Weights of a small transformer language model.
Size: 10 layers, 10 heads of 32, MLP 1280 squared ReLU, 13.6M parameters.
MLP neurons of a small language model. Each row is named by its layer, matrix (up: input weights; down: output weights) and neuron, and shows model dimensions 64-319. Each number is 500 + 40 x the weight over its row's rms, rounded and kept within 0 to 999. Numbers have three digits each.
After each neuron's rows, "fires before" lists the tokens most often just after its 100 highest values on Wikipedia text that the model never trained on.

L4.up803:472421524506508564496518444526512430527454495444522386523559510488497505439522594484573428503454452434481476584438578518566544541428559459474482434518507535403503454556481484468575493504491463449503451571479419487522472447491480490466529449486466427523434477524501532478538520498422484536487450536518467488505469527521524498592515524518506500425491491509497386547475431506491510498507495462527444462523501477499541553517484490462523552544530491512472511492501490503568502523530484472565470571495536459479533547469471464445542472512519471434456536519496629559500445528486456485501495481458499439489495455440503464439431544483556446466467534489529462459498501506471455512452486496535495481563463488496449486503452411502488487556441529541514403434483528482582489502486508
L4.down803:412476561454535492481510490482496501534500487504536485513544503388460556513548432517466504538503511514443422447518430528437521511478461518500469537445479465510436447445535554539497516473566534497464484489533414428544503522469528449486479521521517512520555508543494508482500508488554548491582534501501480512508462519460510524464508532505594540419541495495498535513454469556460505542404538557555442538474498472524480459478483533488540519510532429559593486481441518427575511553485498546477534488528503553412553467525453508530569471493478501478464493495529458456518467510501553564471451477562521533494440597478580430497555507476543545559464532500554561497604480535525512518492499490555440413458486489569464498502521449523494557459457580434453472481532405474475497552473481
fires before: "s", "e", "ative", "in", "ing", "ation"

L4.up902:455527516498565535506514482509553475555404516524431503466530488528486556566428507528571512493513480440453507542447502552492469542466520576449522547511484537460471451415466470475570494492559401517503501416485433495506512478521512498526558463466503555459450491463502538450535481567509473502436545532579492529509546426470514535515517533491495419482517526466459455484515570589386480409458481496496475522537478533574524530498545471431507508549456491534574476463523503468478498559500480537509459538473554457488467528465535451495419445463527539529541536478494528505459490447489514511520547477478545485509509491515423550564515541475552479467515489462520521468554523512501551488541482447484556481457515545492478506509414535442562478551484532486415497515449471436463535525496456
L4.down902:498518504480511468475544550477475463576479467575460507489485492481546465502480455458416558496532468459450421544489517566477401519535430507456460486479515520463470587491519484492496477479463512477460454481578463438562533472516458515471535527559473537565560543492552548557515548521493498502556443523535520493531519507464578468475543467480522516507509524490475529499533522458468526542500465514455501482610494437482536438543550529579476584539462556476443467532441484515539427463481540456532487477473431464520471593515568543496564493547462521453458497504521465485500500502490560446507450462550513573516465546496529431524464455517488525519535537564442530523493518464605427485572543591520572480496477555504465505465551539528493449576475495543549541437497456447542480561554498
fires before: "|", "ic", "a", " E"

L6.up94:541453478529473515471542492457507552533532612471486447503483541553472490528521535488455493523473546496511448572475470474476420522482515515516538486433447512488448548558546518523522504521511504536502568537499492570401479541453473546597555508523509419482534471481483532564500496443486516560506524502491438481543441513520439560512498477512509524533507466505418450541499460451448493461522522546478476517461546555491477532460501473526514511522540499454523490477446516510526572489559490440466521488535527524560579533530478555442536461493386511526517501481552555488559520496406561460520501454541506470458529508570495553505480455415512516463469461573429501516440472556497447621524541518498507507511454500464558559474469525512510484473518474459413486544468450497483502449485496
L6.down94:596529467540485502488443488483538498528424568560559433521526496469399533508500459513515500504523512573486507401473475478522484516484558569492504518552542477465475590457551500478517483539504497493509488449451420523560505461515479508555458520467409489479469460520477525526524552493478473518474471564522554519479496549453511462456583444549500499451556586490474511501523507433459523459482507506460514527448584488491477515462513533535470453489446483563530555501453520495455546502485468510462540482501527508480536502497501542503475479588529504525602523464514461486490466470442495474431496501637596471494473521516514469503463426475457433500480465541476564454510493442512499519471539438454471502484466551539530483569514557463463512470514465428555524431590514495505484580511526
fires before: "\n", "s", " of"

L4.up169:511549510462432559525565480532485545398540512524522474518623509573529421553425527530496412473484463520503359542523471471535453551491446468518472478523445520475483443504537470513482530452499478584467463504532530479502488473461446443555463464477541528491609490553518448515528449552427531460595533532501514517498475526469547539491444478471550487526470545460506537549549449551503489424539462460559522497578481499463532472466534472527430507460509385552468536456388449516463474464481500509525498483490523489521454565519504540512521494531451502551475468534467547534572448526531539502447457553498522444528450507468506447516557565455475531504497478478461434519452512509557497464487488525472535510549458468534529526509502432539530437516531535492456519557467436525505517514481525
L4.down169:557500452503570510457503525498511548482427449471557540474453460480551478472547472502552467512531528502556558494484501513433480554514582519449500525527514472490516487538528538485427455505472491410512515461537568529562529477567454482499515486465482565525496485519443495532485453475497544525478505477538486506465474511539551531549492549522510446522479523520503480484458467496501498470556513481532506494514476465609527479488492564472509481556409606448485515491474526474482455488575464493555533520526524543541456447498544450430548512508576503533503450494484534505519488517489485428476484470517476397513512442397417556499537480549523496501572513469539473489507480463504527552463489481426503482560442493520533448539422557455473527527444557544500510513526466580527611483553421
fires before: "===", "==", "|", "====", "=", " |"

L3.up837:492474515483471470489497506519551489487516512524556575442462498486451452528554526526478520537492523514524476446499554574478525522553480490491467535507541459452571408509498500524487476539539559558523517557479581530540493508548490450501550453502467544500404465483497467496503540557499512514510511464528465471504507483508512535505486458507501556512493499557499457518578486531462510523457486478566526488510405481534503464544450494549577616438484464412504504486468481496522506513518502558495461482503465445511585465553470430501540563506438452529530562443588355430487547526531530420453527551533493463520496470548532541468477473461530481517505450534565516447525508459500446523442479445504518527498492502553491481415471453493517425499530495499514448453440531483493422480532507
L3.down837:511518442520460439469523552543398487409522492434510608557491515509537498516536499507442507535399486487468530535456460477575509537485538530601541461460485504492460496544491498444507535408476449465451511479570492467530560443504561503452515518478547526520475498478416575489426494519487455481512489458420509506522391507487431545533493474444486464552435505487527495440538442476451449480533551457444503510467501488532480543460530451421549501519504516516458486563480508516557572473496478513497505498440379505456466571507489478547563474497529604538516535513547457491536489527503519492481572553529478536491524473482440435463568511503529507491411590415498507461499491450485533479583450522478465456512497522510538496473477455464506479484508450424520508565499522529532549499504541
fires before: "\n", " "

L6.up1209:529487535534453471507409506471546487520490504508518558457467426467508572483504535566494513482533445572422430449437458485518457496583483448510506525482440487459506402565434538461537577541478483554473491463545502420498491403505402548552520545557494583477462559515487521591481499540560499558540517541462479538456560530559432479495551499470573527508529528483540515462476471513508533521516444495481531499525551530466486459527555571473526456521555478504493502517602449434572466509538529504513505507519538476526482573490504549507528500492568482400445490455566540469440506488462497428473508473450485468462479486549550451506480508446495519481509467523488480557528487464504474460467560497553568475520502508564473455553488562479517502436491459506480483483516574415512463526505539
L6.down1209:495512533527512486491526494463516485502516482534452576559510518535456522473506567429558511454485566553629501508429441442566510482452463454449489497556617489466549447457593426504466487427496461486527464516560524567442556510568503543513451496489515536510526508457395429534459468481505457443467460485538476514530507481480543457490503486531440489538519580502521516466399519513570495477534492464519553528456467539413440536555564525485446501487515558545462463519482436509489499507498514399560462531540423453461476459479406442500473458509548507500507489510521490455438450516481555500422553572547487531524513496461501405512468500437464433471488549512449497505521526508456493494533530531446498530515538489483526527526547574504545516526493543515572511490406513535539523429522420
fires before: "s", "ent", "me", "ence", "ing"

L3.up1047:500514560507490503500532452504506481458446504544454521468448399514487552537524523489479488538488591476501511454493478493505497546518532550458588532496508503517495501459509547456504460540418454438542532510488426511443502513530534456512522501468495515500410480482447535427494485515514436489543541522539489493521471479518492463541535406468453453492505447455474443465495642522436511482448512539552383434513523578498534466532506499420530484532485521593442455573513475462474488565429521515463486485464553476514459597521468479498473488554580456546496492466500472465536482444482534538483526445450521483526494546540487493493490459452505481479510448505585532464503582477496547489467387464450592536514476550457529542497471539481524477493508555536378551523502524446467537545508498
L3.down1047:572525531536489529561446483526471455503490494536478492598501489485439486476566449509527528458465491486555481506477455468510486530527488507530531483540465507497468541488528538516528556462463466449522515500481565477445592507495546429468492495509542541501463456461421549494382562531499505508501495571545560484473512423522485575537533444526487521547563437534461509511618554470495508445488512372574468535498441573515582535550527434480581482548448512453483473526481499526521484541532436600445453463539553463501528516521456490531497443474522452471451498484544502497451587444493497491489492449422455491448505518540451554437492470509578489503501413469519501525571505516431521505482566438442526542512477512534534468486478525482564498474512483539436498436519507464499476462508485
fires before: " ", "\n"

L4.up1028:413479570476497487506504559469537435547595469514539532491519547499557513489533505565443532505526512516562526505539467552565472479564508515520469482431528494533547470505512585500416480517470500504545396451520535471580407584449483554484466517487519536446509469482519520568520563513608497512487588493536466454536503494479525443547483484507528544472561533463519509510575512509503528463513515442461489451531434482516423462488499446513462538460518556505490514554509454436500445489493582593430511516462538526510503505452464491475566509458476457467447542473532573452445554444503460532566507494466487477502422525461498496541505438521472504469535500418495502460496482515494529525524484501514455454466560489427456466560468439573459450475547484526514525481452505493511556514568493
L4.down1028:420450473505508418483545532497481371514506404536507547473510544449553500436522458463519571546509502497486445517507507532511550533461463483472540461415525513499486495509484523502546410500515533471513412510549542427493472513482543528468442561529514517493540499494481530549451514544473535537497509465465445459514477485463525486511505474535487553510489441507510536493522482480470474502522519488532510534636542523463486475487471496495528580516510474495587534536515535452505474536446475500535489571441479564500432488518524524552598492416505541503489491518521512506428531520429482502507482549460514493451436489361506467583537441528525535540538439446551517481365495515444519475477517490532576439473524539558444517609493453524458446485562451492543437450470482505510524557575506
fires before: "s", "ve", "st", "c", "w"

L6.up1254:536487483497514549430577590517430489481529582496489465585503491557508508511567488574420478464514518506483435534539502532472484502466483468539531443543488531519582471514523509557518526365479518549513476499441483500421461524476520529502569565467470467500566502497496410488541479492514496521457483545503518519382493535487416549513468541531468497507524540477478474534531487518528524517514491532467436514482461493532424523605535534546475511519473576520519442484452545490458478498505500596424501497523517503467516505509551455504465472533509463483531511511537522537537429461461403525438568485524467469513472503508508557529492447442462534432512556542528491490529537516536445567476432543526471517474503525509543496453502580517521438490522483566525481491407464422484468502481530
L6.down1254:416554549543531479527509519502497555506521564463452540569540456511460488461426471465423470553462501528513516493463476490471528589503526485538475544518461482485565545459547504509399518502443558529514542530469499525507567473475451559569442456464496532479514516554511529498436443485528461504535495532473477470435574473514510510440498447583505510426505504408535444459447470552473441476468448501540478533511577467525567475468444532522470531430492528540528478552571542419503526505529504482506437414490527455438515564460522490493531496488521453519477472551454537510457490548461509507451475517512492522528540448555475485477526491517498521578526490523512544599505503447475477446510553548485559533465444530466484574485543473496504565515564530544522510490515495456551516465497551
fires before: "ence", "ent", "ar", "s", "p", "d"

L3.up992:492583465439461516477490478555439469521512469560481523526524498486485540563492553446478489529586515450483484441478526488445519496520532546570452471455445506530580509586502509481518501477541498472559465573454489539461539584457456543581528410492527583506457423466525433429546522440546457527489489499437460441543561544495508549552480534444558441558442530461478502442529486472543563478487468486554545455483453555503481506489503461489464482490505451569484521454525532533485515501473428463468480501564570563448536486498475479514459525498521482502536403500519485441520465485499508453481515495435482532507499472529452480536541528453464521462490525477564568551447487519494520492571506545480497534447498470459535448563537483512554528559468558478475472563469477452517506422532592
L3.down992:496526549480478572516525500551477449469462530508523546416528452462511566553610520415522594452473533469449526442528506507435514490480487561533466443538489499442495526508465463467501486525558461510507473546514515497519539498471478484504492568532542485574535438482515517513532505521512569528468548497474480476531578560475552515520437558516492470500502498424497584469457508510548554486495538523474578412471452516496471506476455491522465566552479516500453530540498519442489535461499465464512473532472519469447483461487445415504433445422563504466523462440484479499542449460519520483522437510452425538469483521411564479560470527476467503511493532477510513500483510505525534524517560529499497486435515489534483464498557416589544488531547526516537538472450449498473483411491564
fires before: "rect", "ed", "vision", "vi", "ag", "ff"

L6.up1023:505500521496520466472571432520520491515493507451571461441533549518497457482559475536505531455528532525424525465538529486526499501447485485501448505475448459583552483509493529551550507479412451561473484572525517579488491507481460532428410540475557497569441474548540512474462523556548525504533482523525472333490511550518537504542540434466573506498470499494492530425517485507532543507482563441512564525486572499511531593468454477459504495436499542548467494457484500559481458551451559492446517537601463538476514523581529532540503548520529486504494494450490505461517514489482485442508522515518499469477456498479424497478505491507452484580463429517485547521545495439480417465531480488497484578483541491446531418569453498485527540466532467521434465501491499465545527515565493
L6.down1023:521504490483482509423470455442546531606462519510463496548535443480551511491487520552575525510499535433537555474467498571538518517511588518514499441474515481541494522479448512469430456528511513565477488542526456504454501438519502554449567540444481474510508478502471495579483488512532469494587459460501505429495533452548544540501526490554564476473476472452504516541509609536487528537495553571507466525546493520512483463559534522434505437530527467488480430553499477515487549536495544509563552461506583575464445530515472535407563423568494483524511440531469526466495537501461503501504518584453545515511526543500543440507420515506508466487392506510530566522510442557499565531502493503562514455492485500530583510490492489543497507509471475531595502566482484428494499511523537
fires before: "ed", "op", "able"

L4.up3:478523459558507571495504483517478570488485481521537508497464511472492517586458541479492538447477524439475456540496519480540488521469537545425503462475524540444505546524585452486475463501546487530503514476554425499452455588459488488559512408504522517602420508498472516464507498545469559480555563515610494501489487481451535522484528483580511427493475579537463533542476558589515540522483487524545526575469460501525454480472480519439482470485490476527514491497482416562435465470495453509504472468481524467542453546482437466470541462570535454529512479487493481630505534565476551533478515513497511495482507481483491573468474545502573511566508429497576495481475493498514563445551448487470531414520444511547526509496443491513418496523542546511454546456438528470468529479451502
L4.down3:415524459495572479526452468478457442529581542463474433487542537498528459541527535533473527493529553482471512514447502412539479571436432485494482502482530514556516502438410482497529550501435576491529394497548504479470519472479497507509439513504487432574536495521500531503536506414485518505508500523474553466586429448424472490498546463560511511536591463452559519556481489472499462493467561503476518507544505455501548500505542480497499479463480548597476491549551435509528495565550484545481492504469454435493519535533576529513508489498509501532491426466465485509547460565507505569563534492569587530517499517489438473472478472453557505515472505470536544467513506398499471452503550559530542535478489548469457555484575413464498495466518472446504550466500429505549474559492578
fires before: "|"

L4.up1190:464574519532485523475555483505523493563468475443462523434506539502448516551412491470412485490529454437553479468429454596514410556501488472501571446559460499486546432522539503585574483541446483514452478487525592424470446478484505513562492496480462483495512525500560507522507491521544525547515481445446470433463515518440493490534487536450483477484551505551487458529491497443481566590503491525523434572524509567488539505491436498498507568401489515500505562507535476577495519507532526466462439551472459539482549525474486485469541524513495550480471452562445531470512526500502503555494484502511578563435517457494537507481504495481467536548537467539498444452533486533442449517485515484457425474459540500517520521508469480494483510511501513440507479483380481534506527545505516
L4.down1190:454527475497477550455530507451461443500422469472462457440525545454462530516508535518498473483546519567517471451473474553490540455531487537504488462480488496483496449506472535497464519503544524457525386505534393474457540485440476449522544542466523483478495474468499485503517534456434544501513473464547432514493482549470543487456623449531469473495496533472546525472499555470465527488462449536508430467462533562473544483555460502456519532543527508520498439490497434435546459510418520469541528477441513470489516518493482545519468510519485557521521491493497462516481471503511512491604510428546548467471416482446470549489479455471532460475492505507505447496473463468458513530405457495487486523491499546468525537534535534514446603415548557472532552418464437460480527573480567
fires before: "e", "ed", "t", "red", "s"

L3.up1031:472429460497512527519508475460498506592488511519454523501540479489481562483456521485449491468549456497516520480532503473484458505474553469439595479494523425519552510501541533471483447424516485458543528531491480498485497455513498548511525536520460574578492429559472488524522498465512490494456551512515451501530597459479445505503581480536558512440442587440504477465447502543451532454506447536471464605473517476503510491532438537533455495501485527508550476518573476455505431467497509538444467496501482473588556484548474514535509483515400468463490519438434449459547562528507486556444478468469520575540461510498499527537526463494526482483515524439490526532470490500405510486364510441491550457553515526486535454555458458510503508586500461466476378517453495466482509521496506
L3.down1031:514524513486514484527554558484504529526520486498484466538498531444508551451537505481498508495533430456495522497575478486494498457446502442551528447513530448549522510552565466418460502541531499425564524539514419530500504415485516451513456533485433489566474496546522477535532484490478513494480523540468490522524516454473475458500506480597546462481479480473501495507465491492462481454551518488507528532425590509548537445531493475513471495537379535571518417446544532394563441408464476486480502473445513510522465440483525491416494592498487541523520497447451421506545546451548545522488445483510538510542520556445493501496476502570513555548486512447501505599440474374431495450436486533461559476540519527520555521554492485474553539540582533400536505492555439500425494509457490
fires before: "s", "c", "mi", "par", "vent"

L4.up176:505515520483488559528509477497481488547454481553467478425530495522497535477488532594519420500479562453515497544477494499503498595595484523472576480484417559456526551509543544467526479501422537482521479527464446509457536575421495474439522487448535547488440515486464527489505506472522517473612481531506483429526517455521516544535522485505451511502507507552475516545553573483475496501449410493524383477515501445525540498532454503461562464581465541582425445552467440548454522539464463574471543516427497512527471519495451495470505474482542442551503491463507395493531444418546502560458465506452516491504521519570463499458486483459465495499487520464516522488499601425507488458565476522505544566461457480465481498529487543495543564535493452501449483489580461432527540541489389
L4.down176:502449410528452467593599430438505439543527460541489488555556519451485545455448500506489518480555450486452523504578518535477467451411537545463508474534567423486494527531558390526499478492468549481449518454502514485523532531538505562571460538587480484566507524488529514558494455498519435507534503499514533502492505501503491546467506446485491464526526469465503499463541454460503518511508478455450557517513499490549517462477583507497532468415532514479508443444512490523513446495469515565501479536471485395481529527504501499495517517520521519560532521523486544562448531437490445498528522449467507515501570495528452490485517478534495550538479505540487540514489535477551511544437483524512586526504513466469447435514471520603502513506478511490522544431491436504530498519467585
fires before: "|", "\n"

L6.up1230:513446555523573552491538581459495478468570536567478480517467499550572510523473537452500447517472513541502443413558520473470511485484452418546430447498500496549455502465467496529482546524529426531513469558471411432441424459484581497492533592512485527520465526486560525454538500418546497499519460501530427508468554453570436508466461535462477521455515467473525521495473483436528575457455554521513492453518473559469487411461483501510479510483501495573508465512568467438510490537528398420437541492499539455507538496537489474470510546533525544504501499570552497478547551620483492455481525486470540448443492472513477494457445502467530587516441492516528490470501483444588502501418494522457498470473474506483475499457503534477442489585501547470478476458533550466572504470507498
L6.down1230:417522542541487448491544505492463462455484522547461514551495483540508541476591471443474490515555459494516499518498512470457493559496471521547472463467443477433502469447446448521481464530531542492537492522524474473529496474518524413475541495569537465470465545473473475424472515509495530491501524535518519546512481447512444542503561563549528483528494502488491467438563553502387528507403459484543540436531480529584470500489528634533512560569554536484434475551466459455467511503483489529496376465463467506492493532575433525560461480428478530531494495503563552537512517475540512491497553455365522476508454593583507499541504523556474496476515551510518517550495458511543548467433533531511517504512479562569520507556482494492440470519496482458574458433566587402511484521515492
fires before: "s", "ci", "me", "em", "ible"

L6.up918:509490482568481504483454483487493538484498471438520404479525413482442456481491495534505424448548496526528525526489473509470512529479537445485476483408536407551528526494455484483519536477467455503568523529481481532470502487447476544530482558582524435494522451482522525478391567528422483563472493474526458411424464552449532464449522464524493412468492450473454521491467542473575532546562455541500552509449503543507482510450515529461531478479437454538522498468509479537487598558466495504462542519447494483525539498558530505486455407514452445538523504563540549488574503436463487479490509463482512545428562499497471495480519593623473499558491512438514416490522470476464484454538535536477525472569495550464544514570473489514469492435478498481430487460544543520484505500566481
L6.down918:486500553472570499434527491509466510530537405557523510456477499528544465569524535506505563477443491483509434465485549482439453556484507548447455453481513560485519512552541516558500529536436521546495478517539513510515560519465517466521479504559479491504524476534527510510483524555441622460512509485497538472516537552518501517523540555485446522489459533502515466526510526521488573427467516586570535463470481476549542502432545463547536536552486463579498546438498561530478490477432525461463475470466456502418482505448543480583539483429494541438443519528555452385445535515531489510462534498501471512481513501527424519525516545451511483570511479522498543496510473457558521533533539566460446554456562560499505384501539537466482553470502469472434600579485537527484521545461431
fires before: "ed", "s", "ing", " ", " the"

L3.up883:463535509526509541520517477487503541417547487470489449548518356539478515510404511538547525513516562500419482481444500544440489597458511499445484498532455583528526528544480481498456486460499464498454420440507476479519487519456508503567446514478572500536408510481532467473462548569488485436519545495503429464467504492532478472492481470534458484510528521495498531519444500570423472464484492559405443539560464536468547490503496426522434467534485483475493462532480488581514586460494519512517457494558467502533465508502430510490527564447508423467536468439498523556518503535421549525538511506458474536513452508532539501412455513468538512504489451436536546484503584443525563461462527492428481524471495478471434500467396521471473503525529567485520563518463496486530480493538450
L3.down883:415563489478448472507487534542371528483453500471568534495459476563501528495560525547527514504490440569436457481499522506507550510514520500432482452488504525464561514421509481415520527491502495496468494482483506517474532495476496503494463445517480500439503499540459462503461504483476482525560521431479432525451558477497579506557456474449509462461529547440525475528430518508481503533476515504506508487489463486489556493525470503453473541498482527452465426450459509510473487511601502490539528479498516497447424487461517438413468549515476466464508467586496405499569439543427493512474412531435450451521429474614449565519459406484449438473516526496470484506542624493559491451528442483492526516530418527490503506474551543551477415521463456535488527512571489554559548504480477
fires before: " ", "\n", " 0", "s", "f", "-"

L4.up639:522487549562473455482472416480499540528448492518505535516565520560443463487479479535528427496497491539454454536500495501556441536548500494522539512538496588521454519516481456537555575483472523489509500502484505508540424531477502475521502552426531537455383497540436521451516467495502530502501621503526567434390523574501521445523479503530550566448541504527501472515464578503509518521555517586465482525475478561552476544496437499440457527446537548553469489498457396509484550531448525496475511457517420475465488435530496533547497499467448535554476463523564540526507566533512536533503462400475547506481560526550490515503478479487361513578517519496446553477485556454580460508520548493470475548479467495481494570516469522468537523480449430516462442516498514527530519552506580
L4.down639:488515493515512507502464522507543498462550462467461507526587415470555490572495514513485515471561494509487418421466469497510533506474490462461489540540422425462527497533502482559498480587540436536540437440484468483460486532512575498483465524557436443523519539483529492488505531507465428502504534410479521594506517463463501459506569420511536420522484472501469537527578460524618502429557538598518540540519523584557447528497483511548469457512419406468502474453534465423465496588523486511507538568449543548478471500508456557516455454582541470444467486545501493431488524480542512501481489537450432553479476496542486495520509536524531513475518528468480467451442486516543520455477496503481511517543485392476453406459475510500422463546554479550520482461514525469549454525449458
fires before: "s", " of", "ative", "or", "ation"

L6.up308:481559398529570479483454469495552544381467498482485511520488469463448520452474501497573442461453485539494484503519512524474501452491529484502532488541526583514525471499449497545542562471507448561517483521481426500525430486449486452506473590414600431461453514465486560533414474474512474491435577518534470352521572461514485551507493488533531518569487508462519561443540432582622527472524524480570517456485459506469474539486521475465537551493493489478483461541472440539447445540519562491491418448525553461472493458465567490478534567491456471557460544442450506514471528508531481568530552561511527453473545437450506468415589527500513508518521520488493513496551486485511531462516488451434473505489438494545519493531454508531502522493474492458468465516452503479529463515504470
L6.down308:531495522504555510527531515586540475419554547522458485533514534435536560452528533518547504465506480522502425437505489510501465474530498453425467537486509488486513520476439475484533525484512550477569588498537498502570596489493543535417509576506515454495403519458496560520536484432510464528459420619451554573473532498470420496487502502546470526524445561507485576543452448501515509464451495524496443526517551484523560481525535455459497482442489547503507467513542482525513481511620487475505470493455486416496587455589512579401465525531524542497474466493537449496464525489499450488508504476464465472479506535509426535455516515491487483500459499524518463501473477428506564483516506446477514505453411515521465526486497444521459518526633430455442568446456501450459525470459484
fires before: " ", "-"

L3.up325:486553471540492530453540503445470516551585470522470545526522429544527566473459479568542426506531541431501507515506418496500410551525422520478472504525471518516503477534482531513460476449527512516485495475464560515411543532544554517542523484483538513520525423488499545514581511531488480514488566501525500442479504462489483516463535477479570534435537491509463490490502495553489467509521407522566486546466487507483526523525540468514453557527536493512537463480562465507473410517503521514462494531503543494506527433535377431505555470501470534502474542464484553574397429504452473454462494531542524473532459546441506485499453515402448558473469560495479504495497498451602458582468498548455465493454506525408613502539457517512509570537485569583469547459545463500491505507518525
L3.down325:484507529464500488413522589451538524488563574560529474545438523483544486573524579463489485533531571541486519498456498516526477572480506523511495547478581418578521415528589528508517496511501500491522562568562421482521515509428505528482552529513509536500542535487503498502523516494538543452464502487478512570471500501495496478552592490500529452464507462438443580552461540505546536581509549469505519478469484516476513462521465574470517573456538509539512496551520510419463471507530415451487527473512507488537476534513481518502477492518513467459486576493490515498598510472436462474508484527500454486429470513511486557527532408431483508558442516409513501466540502552441520518525550500438552480530492524444488494483468426419534482506464504460530561509547489450469538492504528
fires before: "al", "ence", "ent", "et", "ce", "t"

L4.up770:515494533539502589497521545521472547527524485462510522506507562509468434467471524525484422520465447498412470488477549517488529536416520512481445477532528513467526491506491469501534528532536540527562494536564402440556521505454522507522545499557449559418490552531490543402547518537515514532533553490445520595537512479425511505475522513473580594487512579539451524531561467524504444543453496508454556450470492451493448499450515464518450463537549498498472567512412479524493485600549515516531548496541491457516471508591517547557520602509566542529489508530510498538538482567445502520535561518473543542535524469542466503465492519484527516521462531569537414512514526512468456455479524497436550468537487508539517516571498423532488472527582495427535539427483491492525489458503501
L4.down770:479457479548551494507483445437488484452494559493494505583547494458440547453503458502475587458432489464485447396472514513530520490558513460502473479455489443488497505524460480437574474525458532419464500488489470465445507448459550431373507463518538533520489521505457513408455509508494509466507445520498481456540495459495572549536584482481483453472519490467585507510502529539449476548478528436479511551430464498463546529596418517444502446469516458496446510506476514470521518412484575461447546479517485460488487452509511451472472526476563500444517458545582448550522542493493468493550431492577512447394481532503488547447539479483512473467554462488543481572560452464457531474498467544469532464531525433500498524510493490485545544442523485514459505480531499474443498494513505
fires before: "|", "-", " ", "|---|---|"

L4.up1009:564521478547537474449447495544443539476527462456444502407503522520495472587470447479427558547429488555480452475597443509439512532611489486451446577532533467461480503409560504495546451522471423500546534544564397499477548436478481487457510460530491474497440457491524562495470460458557455537501447475463497427549497482493537524540531475485448456468541530515522463498461501518471491549513512490541550432504482448451526425529539519566531435506535511524484523464553507508493546504508514543520520509513549572469500571522492539508488556546557447551503526441495499503507492459482544500494535480460480485495476489560510472509526532548455559524449468491555434479502495546527498489498422485469477421537509476511539484454520454465497535510440523418455530528511560499500469577478538
L4.down1009:486490462493480536482555489532485434501516556476547495518511478453483531538515469502499496512569508502490532496440503496487500494507524445459460502518505461489492517480608511556528543456444557493445586523544505489544510461544524524434601460554502485468565497481442583521514464564546530460453477564502469456504536510626541546539530539493497479451510556472494506538425519446520558487599450507474554432478509514500536642458507523437504525554470467459506411524521542492496493470534484535507555476462514463481550473484516499505517480548494465540541496499522475524410513430460405569525467530560491416490463465518490574526496509510540566503521440423492518528542541457495476512543526522472523401442492503488500460530525516571504522499465541500556577436488498452523481472489443
fires before: "s", "al", "ant", "and", "ing"

L3.up1167:502552478499503541510484511487445449430513502495477543456483506554520523529460498463436471497490548465484506472528561566528543502497456541509577490462520454510492437547523558516603532458505463525429436476493514491489469517503465527510506460476501516549468429530459465448518435507562487509574514490515472533567526507486528558489438460469502465440492536526561501499552531533441554516470487467513538555449496468563446492581434464474480538494550450434490559535486485447479428521458461551535541400497490548555488548577480376566531471496535487488509538506562443494547514540544550474443556553513492470510495440532487541541524589475510512527453529491458545485549425447482501424507427460488545501481502528512461535452435551481559485521451513448483503435476490481510510478536475
L3.down1167:502531443489495470501463550486440506421463469499505503481459477534508535463591466484454446491573576486518627449473534512586522496451508526507597457494483518481473483486601503472595494494435506505466510479462562433468493441511516555539540458423524537562523397495533523472472435476539453457472510468478558496545499468404479483483478459477539480528480566489517425466579452532464493520481540516498560519553435493529487525473495510435449588486494494460506469551498500488497521466466451543497530505561419406511523492557473472515554533517547526494483510522598457480529522518579499482527538520526536417544506405490518508518521488513522515531460511561495529484471476489539517458509472506498567408473472561599487476427478529459521468533490493481467493495485500512507533497518476
fires before: "\n"

L4.up675:529490482499483558520491413463541489490488528534492461446444402553530523511537537503506475571494563488498503492534470458434486582543534510483534450457473533488540503496496563457494511508434489441482545558482434456464559572513556432527486536469526480490448498509434560505541568536500480520616508502521519449494515441505522532514528487504489537499519501486426495520518557506448502525437460504561452418486563529471540469511467483483522460558478552507400432592476476488505530514448473541437520489510490514474463604511479439472514513497531485545492462495510470455538483434435542566468504465445564512499479574554494481507448530437500466424484442521515547455489579478489492457401434520461548549495489502452537535535476518527538456538520499499436531520545476465530548500549448
L4.down675:554493481580527482494440528568440537544468495498504498560606468518487556505581477523536512485427517467542469476450458477532524453528506501529562544550490591468471505445580591489498538499538503478545508501455498478466488522490566468464502494472545563474452498516462470470458542545512550486518543527527534520546543545484563509507511551500480527519572458593490519470497527545475498435437482415539494468478504566556552481552499474466500487497492492474438526524498480521473490544522461566462437490492553501551481454469449492435521421482561415439471499473527480554496532537534476505473515473485403438435506519538541599482518505500518572474527517536473498483519498447503487530513524533504582472508418525551553524464470516443501523447524484523438524462551526453505477432553468
fires before: "\n", " "